{"d_model": 256, "n_kv_head": 4, "tie_embeddings": true, "parallel_block": false, "lr": 0.00534, "warmup_steps": 200, "final_lr_fraction": 0.0, "dataset": "wikipedia_en"}
MLP neurons of a small language model. Each row is named by its layer, matrix (up: input weights; down: output weights) and neuron, and shows model dimensions 0-255. Each number is 500 + 40 x the weight over its row's rms, rounded and kept within 0 to 999. Numbers have three digits each.
Before each neuron's rows, "fires after" lists the tokens most often just before its 100 highest values on Wikipedia text that the model never trained on; "fires before" lists the tokens most often just after its 100 highest values on Wikipedia text that the model never trained on. A number after a token or word is its count.

fires after: " pro" 26, " Pro" 11, "ro" 7, "tro" 6, " Du" 5
fires before: "ed" 23, "tion" 14, "ing" 8, "t" 8, "ers" 6
L2.up495:513546501548554532470499518524517463494525516530504464421466535490530414514557536552497497569478428516483514423489465449427467415403489491585486525555539501522489481476466473477464541540471470506480509510435505481520570572514459569547492496434479424416519549451545514522544499461592561486451475501547540547475519493519493474434525505506467528525482478549528440436498490555403515555433467487520437466507542445544509477492482510495475468526469540506519462496451470511471440593548512449468547552505466510497543470382511563474549448491495480460500476540513501489451562503534494488499453513502441518561453497515548538493499487499452448524581535590540418464485547509443450482483536526486508490517479451521560446541494550500502525440492444458535460500530489539438443534491465
L2.down495:554546525489441534505496436449450511530435523434472542494467548528538539487537439530504519456411520464464440433496527510539472479551453467526428498544429456530464523439629570499451549473501454448538500482491505488558525504522495452480517520497465427549454495477512415521496507449613493557535420478388468494483565470447539501492440521467485549505469455489529564463477471527498533473556458565516570434496491543541427489566566488460542494476492478450524506541518529540516486499514512526502486537463543604518514487477553440521488540547460458509513566542486494504538540526461479466515496491518583513521523481520485478598500513514557534528482541469568473543459455499458461573393507491521456489515496567520487509500500545484549497526434467501472527482528473534461511482492483

fires after: " 0" 35, " 1" 7, "–1" 7, "1" 5
fires before: " 0" 40, " 2" 8, " 1" 7, " —" 5, " " 4
L4.up902:509518557536449506564511443492458456504494451457526505499539491533541526471463498466438499533532479513505541485500570517478545552541494422470477545425484464508469522523505440442557504498539515485455477455497530488458543482472433563533532496475492487567530581505414528508524485485491568488468524512498460534496541580454575501474492500524492460548609546458470583430548524479514539507530580537489560450476506491545546520488508466543463363527487514469444540486479490454495541458485479493505556547489445492524482514485412491487448586523537520481490447632520476496523520445570492514529502480536453533460535517521553433547522470476417429425497497483504511507473492439514480495460549502524525470476551519501410498540483468547486431478522472555450574456505442454437462539471531
L4.down902:519460554560554439533479464575538463657498462490469467483528543534516487488486498595499463473540470524573495497513541517505485471502511513453521477501499536460507535429435490559490521432502519545506493518485473448532522456550453480495460523526518462521439540451482474468524521549425495531528391504554534495544497519563490523499444476526501483430499535475491497400501471547464482542575518509497458488561458493425468528555421474519520529524500497516466500502449498438532466477577603544455568458526537479552508494496446507544541475522491508567468524516459482496449566532536473516480505502533520420523530463466514540526524536503536540457433436524513496569506419455527568494516463474548475541434472516546551527510453461389535534462509439483482516504503546491488439496419441

fires after: "st" 36, " st" 13, " St" 10
fires before: "ute" 32, "ist" 7, "u" 7, "us" 5, "re" 4
L4.up979:484544475485476429511468526530491410469541511513541487484549511478471522519497557495465481541486459481559526371496535550534475463487434495557495518469520422478470526501511559511464527520477517462495457464429482487490488527521462479521544488563449533495494462462500437562516513486528577480512515493405488482559551460485466478517522478484519553471514527504532481472550483485474463548459508510523484467522583460462529535462486475529391490485525491471557443480533538559538565497506494512469546459471451458502430533528479568417535619509500516405504520449517502467419536570492482465489535527490464456558504493553483583505482424489576429580544496493503508540451491594559511552487538534472467524504461479564463502502516570570534489477455434515415481539444533508505483480597510
L4.down979:547471522483484555513480497534504542470520449455461442480502584484523535542534516516488524525497485459489434557459486493471484469562501491459566430519498512466510543494525516495489496526456498533513472481526462536457501528483524466443448425598540534530506478492555542535485439525461448477503496512451500457500571430543492569471511554441554538525416530437453385513491528547575528537522528478491516555542612527483507495473528492559456472434549475518475538439559486484470511546540555506552506490467463529524453504473548523464503456506404509567513434476493490478535489462545509502490546532495453582550501509505472619492428417478525478509497473503535512514514510474481408436481472525478527492513524493433492477529449444538476604481484544594539443399504433497490452500489499

fires after: " |" 66, " " 8, "." 7
fires before: " |" 39, "." 16, "ne" 7, "\n" 5
L4.up263:530459536539482481503506538522512467565513468542426463491433501514559531453465511450479472522540499569424548469487475462479528556455483487483490533440474446409447548561421423514482482504522481447508482415487595402514480421485541509510535503480508508537566500542462490502555558464518539522525507414438586487544475477476436492517513562537502467489418490550465452534442557441501481559453498451505502522504480519578522484467472591501493577511485435527570479516485520554559505496471477556534489441436448545491616446497553490539506522513537497542502495502492453560478500477442520529461505486533541529535529504469521552520473513527564538513473516506485562514502478455496424524536479540491508501503513451571479465582510538468542536543471472556476416451475480467510476513447456
L4.down263:508495508505545532468493572479527475454505560582504506454478484540523474539466484540519499480448545476583476518557544516512439437486480498495512491524462531523521422560537476485504541448454416503484495603534446511507518491546628460452480499528506547502588482561517453531494462575557523468407532565512459475423433499551480525477439486468498520530502521470450500488498547442575479495532439520464453514481484489521443477510495439454472574524479505468494502525521464595487490476480558495471542515562548416544526434477560465508567565516542444473489460469504497453447520474504499526506481463493534476510465495498500531488472488474447452525538535440448582471471528483546452436479491587505445461460451472460553498531515543522500483485513550562465611528480487425423488485527524

fires after: "man" 16, "min" 16, "vi" 8, " se" 7, "ver" 6
fires before: "ment" 35, "r" 16, "er" 11, "ed" 6
L4.up817:495551486535510502547516530491493487523450508497528464458424553481526572525526554478471413496439549531503478462521533495540543539529501534565413475424490414467462396529518451536521475530522485496470573476477481488527453470484540450504488496503465511502484463579441463402505485546466461500442521575509518485513491531562550523583515551495581536444471465424465501502555510502504550529535456502546478469471433430495466433464526514470466534499473558465497466516519511499480546560494520516505523475589497535539479473438539480482547491483459505571479607469544498515556469529451548530509532512431567460476520466417477484546489515485535506495508468474532474516543534523507487521494502437589514577516491551449531526400477502433472441505485456523448460553441543529485527559518594
L4.down817:556514530521475502483398534565527521486532493508485477492471492573576557483459488527531525475448517464526563482542590475515466501567520495562512424470524433457507496507486536497518484584472495461571478468486452468545514495447505520532426483525479509555418444551499413528515561531459490474465515452513495449467458485548530505542501501460528442442445493499459551484473485502536546553538454466544536491469435498542464469530482440441518493454436492553512536434569484524448518547551500468548474518567470583498521474480581449490573519428555512490534558528489537542537486507411534450563533512490568487543521492446414494500517527540501493495489521460509552446484536455429490446538530394544502487481526518552454512432538530492476516512450456456451524521410495528493550465496538

fires after: " Pa" 23, " U" 20, "ra" 18, " Ra" 17, " a" 7
fires before: "S" 19, "way" 15, "ce" 8, "ro" 8, "s" 6, "ing" 6
L2.up955:535459478564550416544477506456462459512432512515525414488526485542508490520499448510500425508445568472484547506480528443402538490538499551468450534479528493486468533511489532522559480542522521493435543520513512475506540507518553496526466494538513570447518520510487421521495528538498474530490471482493527484539396493502487514445567513447548503403485450487501516455464492528513536483517462472548470523557454456495511592482470474522455528479582483512471510487509407535471455501522473507487465491440370518491472478567544538523489587486442569485468501419539499508489479449575508484489543502413555509440450514506495470495573458461510539591504532500509523583459507480518470450515500444500463483549530480420555472491454520462567498485644516519540482493493470461573511457504476
L2.down955:471492535516505540416472486439472474589486472503398553532518520545484486532500487495514489466447485478536477497568512461525578425482418558508471462492518522422497559520521499545464530530479404483461503461552506556457566545548536529518549550498450470470535507512487505493454444499475490466498477468498511524513483519484526449496363518484520533531563540505531461425531534536501580508486448516536466504484567489546430467508549501483520529478541584441487496510494549478540531539524530466583536504532474467523468557412488498502570463519512521445532550575416497516549472537455502545430490439506461544475508490454462539533458444515493516495475453517474543477469472455468486563554418490518455529444565511507540464464520484487473455602489485414487495458506489570481487553557430

fires after: "st" 39, "s" 13, "," 10, " st" 4, "ers" 4, " re" 4
fires before: "ute" 31, " as" 20, "u" 13, "y" 4
L4.up596:562472436484539502490488430526466453508443480525492510459482419544529526473538446472508531564512538483575473436511530559539440512422408526464568485459511519474535557531475482506443482500512520556491461486486558500519430501604517555588463473530411488497557506504495468489476473474565508540535544451493538435468494471435528497545487489532477524526474575519526457438525433458507497468507474516455458517469512476495502512430451425527521426573551505461494551500450573532517525450421541551419453494482484435461437544465511481538558492491467502486499536545516437475513481564509414489512510474555549516510568563497598538489550483530501553509513385553520530538471507536560516545520488490511564539455518459461491522459555478501436508524498471464533478482436512522489502527506492
L4.down596:559516546503410505474532564552518589533507464460568440498463513478507442528549520553485522462474458535459465484484484421557470474549516551472509500496521539442537465449535506562538421501512466521511575430451497562544479474503512514461472486504508491449545546532492460529527498461486544490541460439429415485445446476513577598454512543542500524503429465550515555442594530493499531501532533502546447457492459530492507468533528481479502499434552467444496509419524466508529443508478414509555498520479542534449519469493523496548529547485493503499459472541512490487404612458452489421543519517428553551527503483521559451525506472508494456525493536508547547489465556483528491569533543498468485476547549469505524441451503446447488508507501509525504481433541506571524420556506442

fires after: " comp" 25, "ro" 15, " Pro" 11, "fe" 8, " Comp" 7, "s" 6
fires before: "s" 20, "ed" 13, "tion" 10, "er" 10, "ition" 9, "ers" 6
L2.up882:464542567476467526515489490482516510476476566513509509424451538501509522409498499544448481490572491497512459490457510516563467463496535526502509450458435473513481520476486572476527532595539511549537527545491431481484441459562527420518430551518445494459553565484518489534534487528502499580484543525587527504528533432510508518497525566399622556423474568480512429454482397442456557536514577505417546490469580491491527467446476434464556495514515502478451558517521475509532514501495432441509518427465436511517514528514435539496490520520546552550543511458510516505545489460500485455471498452521467559405487470522498500497555475406462497471495497408583495479501535445521517487486516487515486509527493487541504516508483472517418459536482511508553487541465472443471507480511489
L2.down882:545553476492536440443461480564531591539502502497477455487510456542496524502477478552513522488470492470524550544528482535465503582512577462447470487474450507547600530591476499479491538507531436546467473472542507522448488471522448492560508494494490444528527507470538462463501542438441419440417471520537559522526485472521564479539477535432493542468485525539545556486520546448421502458518465455503487547548573503509458533540473417441539497532428564426488440532515545530557547487509524552545467498490551442486463434528511419481453516556526480481564482478503533495475490539530541520633448547555505563505534445492480474435477507504507527561539530503476489490487479559457488452511491521463486483490505513515430465455498461521504489521492489473462477471461586485383552462450530

fires after: " po" 18, " d" 10, "po" 8, "min" 7, " Po" 6, "c" 5
fires before: "s" 24, "er" 12, "ed" 7, "it" 6, "g" 6, "ite" 5
L4.up785:570471458542498531540453495484520466540417489511480494508493490488628472512525441503517446458503492522503507535557549507470430465495439480547424572546522539524502522480473497508555441541532455475539458467480524431587494572528522511501542535458493518482413414546507530492522512502522487487489529498587441498541515458482546551524510574496530538462478480496533478473486493462485520534604425470459474481434498446523511437511404420466464480514510554498502439516497498420595537549552547512490527468516511484496499460458529527494465462502489426472477563548457457525552511529430370537536490506593512511451548479476487501484532497514460497479504480471523505475564513455543455492493488501517471472495473559541572542502495545497451492480580428522419522465516534430450520537544486
L4.down785:503515473494485456523483538482549455470502453525510521491485509412536499474466522496488537472534517474473503512515538511491496495511586490562460589471574498484475473493495487501547430554490531486514510440544564502493434514479534501509505538500488476522453527475508455492549455567494529436588455392536519508547501534495586538523534475475528448507439468521502527481517589451505471455455491478474540536438517549514463538443520481432553522431501563552514451486547405530512536466457518505470485446531473569570505471568523465533430567526481446529479505495412497515511460532437522419487509529479506525507548527388478473436552514439466500545481585433597504407508506541492474445511528564469537517460473583434502538486498507502497417477470498562505469487525541528511444483569475

fires after: " 1" 25, " " 22, " 0" 20, " |" 8, "es" 4, " 4" 4
fires before: " 1" 27, "\n" 24, " 0" 21, "|" 4
L4.up772:448506557509487458401459431570491509537495462602498530482472498534487485466521511490541498475528526521522522407519470590537512522468471460548426464472513489470481480517443439540461471486497542491512507491559590451544494546494441583513539490468497584464528399496490442497522456477539482488526422527448563448439502509509551514494513552502447443474432487499551446559471516503528530577490599483472532524505458482531520531513500529525506524560531430525538545471508560498523449493491498520483491393498443429448498462445449514468487550539521468514545461492502486513484508489534489530528557504547564484439464520480452503511432514484570465454502588506501560521505448526479494494514493493470551530451501466594536514590526484483404537460494553478520431530583465498488449486508523
L4.down772:433529507501539478438582506553495536481502499540490522523426463531457517655498510505429502471481516450540475509555459497515495465534481445472505492428487538481510465451597508494497536529507553522578453526469487484480474455545478489454489475513559524505515555584473544511478536514494513504517508506517477460434461564579459508627482496494449557518573572422474550416516509495487471471465447543529448502489402496515482559426532451540418497490454533534502490464484559505535533484468567475463506544545557529508518460451500456473562532536464462573501459513468473435488496512465498458458522415462407542539474488478503568474577520438457548484540508558495530540510464545452453559511561481486480483479509492487487475480508494504507459502527501537468562540528487499480503543479428

fires after: " Ra" 20, "ra" 15, "lo" 9, " Bu" 9, "bu" 7
fires before: "way" 24, "d" 10, "ro" 7, "t" 6, "ed" 5
L2.up851:519539470434550570541532469496498478500524492545532507422577477533560505514505504498518530548442454429520485565512492506439481470412489534600462484467486523454461479498503525513489535444463491443498506530489495477432552512493506523399467486551561456525492491458589478553466527470427518534489469505495513505572475513511481472553494517516520397514484383505573460428548526506466519517490534526511519533480456494529461462535510449494525537495508556459453514463480512517497500478473406499528516521488457488345555477479491509489551472563527506518442528418520525475564551394512436499493499532563487536490567519498481444509529472545506520521522477527535498536521488464475495491481500465481509455478505555510528433501575481472403484398538463563404472557484468504499519465498444
L2.down851:395421510490431551481444460511520458528469500507525564512455461460534519516491536553496492500528509514483501467553511518532522543572534527453510447448564496512542464504455454496519499519530460481547579490540549502537488479512540532509536538454538564509536471477520520458448456496478429476486482466466527446557429540441500522494488517497525589482497438482442523476503513470468505521536505530522463470447569484528515501509503429503507487470457494549471570494535601478498460654574481484496411482533502486462474482541447513459387638475480493496515523486463500500524504479515484460556515554504453522503462411553531492476488488513500490532563520456502618507555485467504484459486485472481495501504576461483497466470447446455431521529495490499529494450604553585510532459539526

fires after: "st" 45, "p" 18, "par" 18, "cu" 5
fires before: "ute" 26, "ment" 17, "al" 16, "u" 12, "ent" 6
L2.up132:511512479454495570480512410552472440506497455503519497551433500501506557441555476497459525461556527459480523514520445487528525491533508510507505425442471596458499478478529557476467531530508555523532496520417471444463450500562522525560494494542531476467522456460464561564516463509490480474481504476485490507534574497448464465455492546476544556490483487471460437490486501528546506554556488445487468486431527489549461509444492541538541478491534451475489441542476507550419429501436476459488515490543522490501510374483530561550532516510486566471456469462473446551453474531484471486460459545487569554479564470491457556472480599471480481566509497485385526532491501428515467535414521566467443530495457523485514466458478465508515573436502552570549597469488492471451506526433453
L2.down132:484500391500561557514536524493543429578541545510521432509473483535560553560537475534492546466542515482483494444560470468479501444462474433528441522456514542481477461555544413507446503517514506540542542532551479487503555481455501470464517484489468468434495487489481385537473521523496541524426507523516449415390458452557490505514538603499510515494458514471560531491468440471489523482491551488487540493562555524429432475489522540476493523466558430482573434505546511544480483516456487482514525490477561595501504493507532510499539555508518491501529548544442522472519478528435524603489521490471540433471519491442438472542510510452558510523473508520511510551519502540488458578477485460497516555531474446423430496472535496466433535514533453429554475447533476493496563521493435

fires after: " de" 21, " Se" 10, "e" 10, "vi" 9, " De" 6
fires before: "d" 22, "ment" 14, "ed" 6, "e" 6, "te" 6
L4.up290:416442455431531530484466443430517544465485497546522488508451515509547470504595546551524526464454457526477475445523493467469560512529528553465516462482511492472507475521541447566509558515504360513562540426492477458491515464539523477509471483476499529561495531465437524506503502531539490505444510514527550517483466416502522462574467474469557544447503523457532496511599440511527511590453526458514485469414510543505461560455453428452487459516484609409556519471482453526491532520506537495508429556529451475493448514464492542515420570516489526562484446619514501486492493534497430509458501519536463537480479504492441528565482487535568523501507482514531489483475526565471555571549508530482532549543452529460509540450490471509526473466444493527523497520502524438508499539444558
L4.down290:542474575504482491456496526390472533494513530494523488439526551593521536454487498538508509452429543518462581518569529487466536470579508543456502514457537416463496561500542475544508500532552515510531472510471454482498498480504544563454436474425445554489427564523472454534512466482428489486471528474462542426462492541598483461525510519489463439489504476496506575451484460555438510508494532500604468486517515515506540517448444507490525497558539535508531604453421483567425471451533477543496504500500487451476535519464518573487486516493450501444505465530479544467496535516506513520410480451558468507474484444531437526493505567417471439499485496475525505507507549559475459532529471479534513536524561557475537567441550580542542506453474465491432465495481488499504567532429480

fires after: "p" 21, "n" 20, " c" 19, "s" 12, " h" 4
fires before: "al" 22, "ure" 20, "s" 7, "ur" 7, " of" 5, "ary" 5
L2.up335:425396503479514501549507480543490437534530575474516490524501452513466508442538545488531533455567486468543500514550566444508474468553495466483534540463517632560503514519475483473477499464448510463555507506517458478529476456440497493479387454499533485434503555514490427453452456474535512495544511481519551512539520459446515518511524542544507558465483564511480524478460459511395575482533527446535439563554552519538515456505515485537409503447525507484508516472455533471492457479499504470566473522504462534523542498467432551526473460581481467494516535543457497528535475480446496471582516545501498479485596530464454490476435450483430543504443518502534433548496481503470523429445464443450489508527502567430512433499510513526464532496515536520500548457520557535415501541411434
L2.down335:453436469515479486537563567476620447561516481546495486472486479460486473509490458443522531499530465499512520492598458554395428457465491461606566530469500527477522460478531553472471491485514393540425532499455525493444523499413512467519547468506446536489555539471475470485474490531443407515472469544459457496464516518531576550526444483427484490527479465517497479399511571527438528521479456491466485518539544558508524506476517539496495448487470519492487464504454485513472586496544490521494522503619516564532521500559484509453564528492553467450535488437517456499525481533534543517445514546486554446493525575533485535451518532545517543498496552429564442543492487434515532509487538459475531554515465472431482483553499513542465509469425512520474529478582548472508501500520492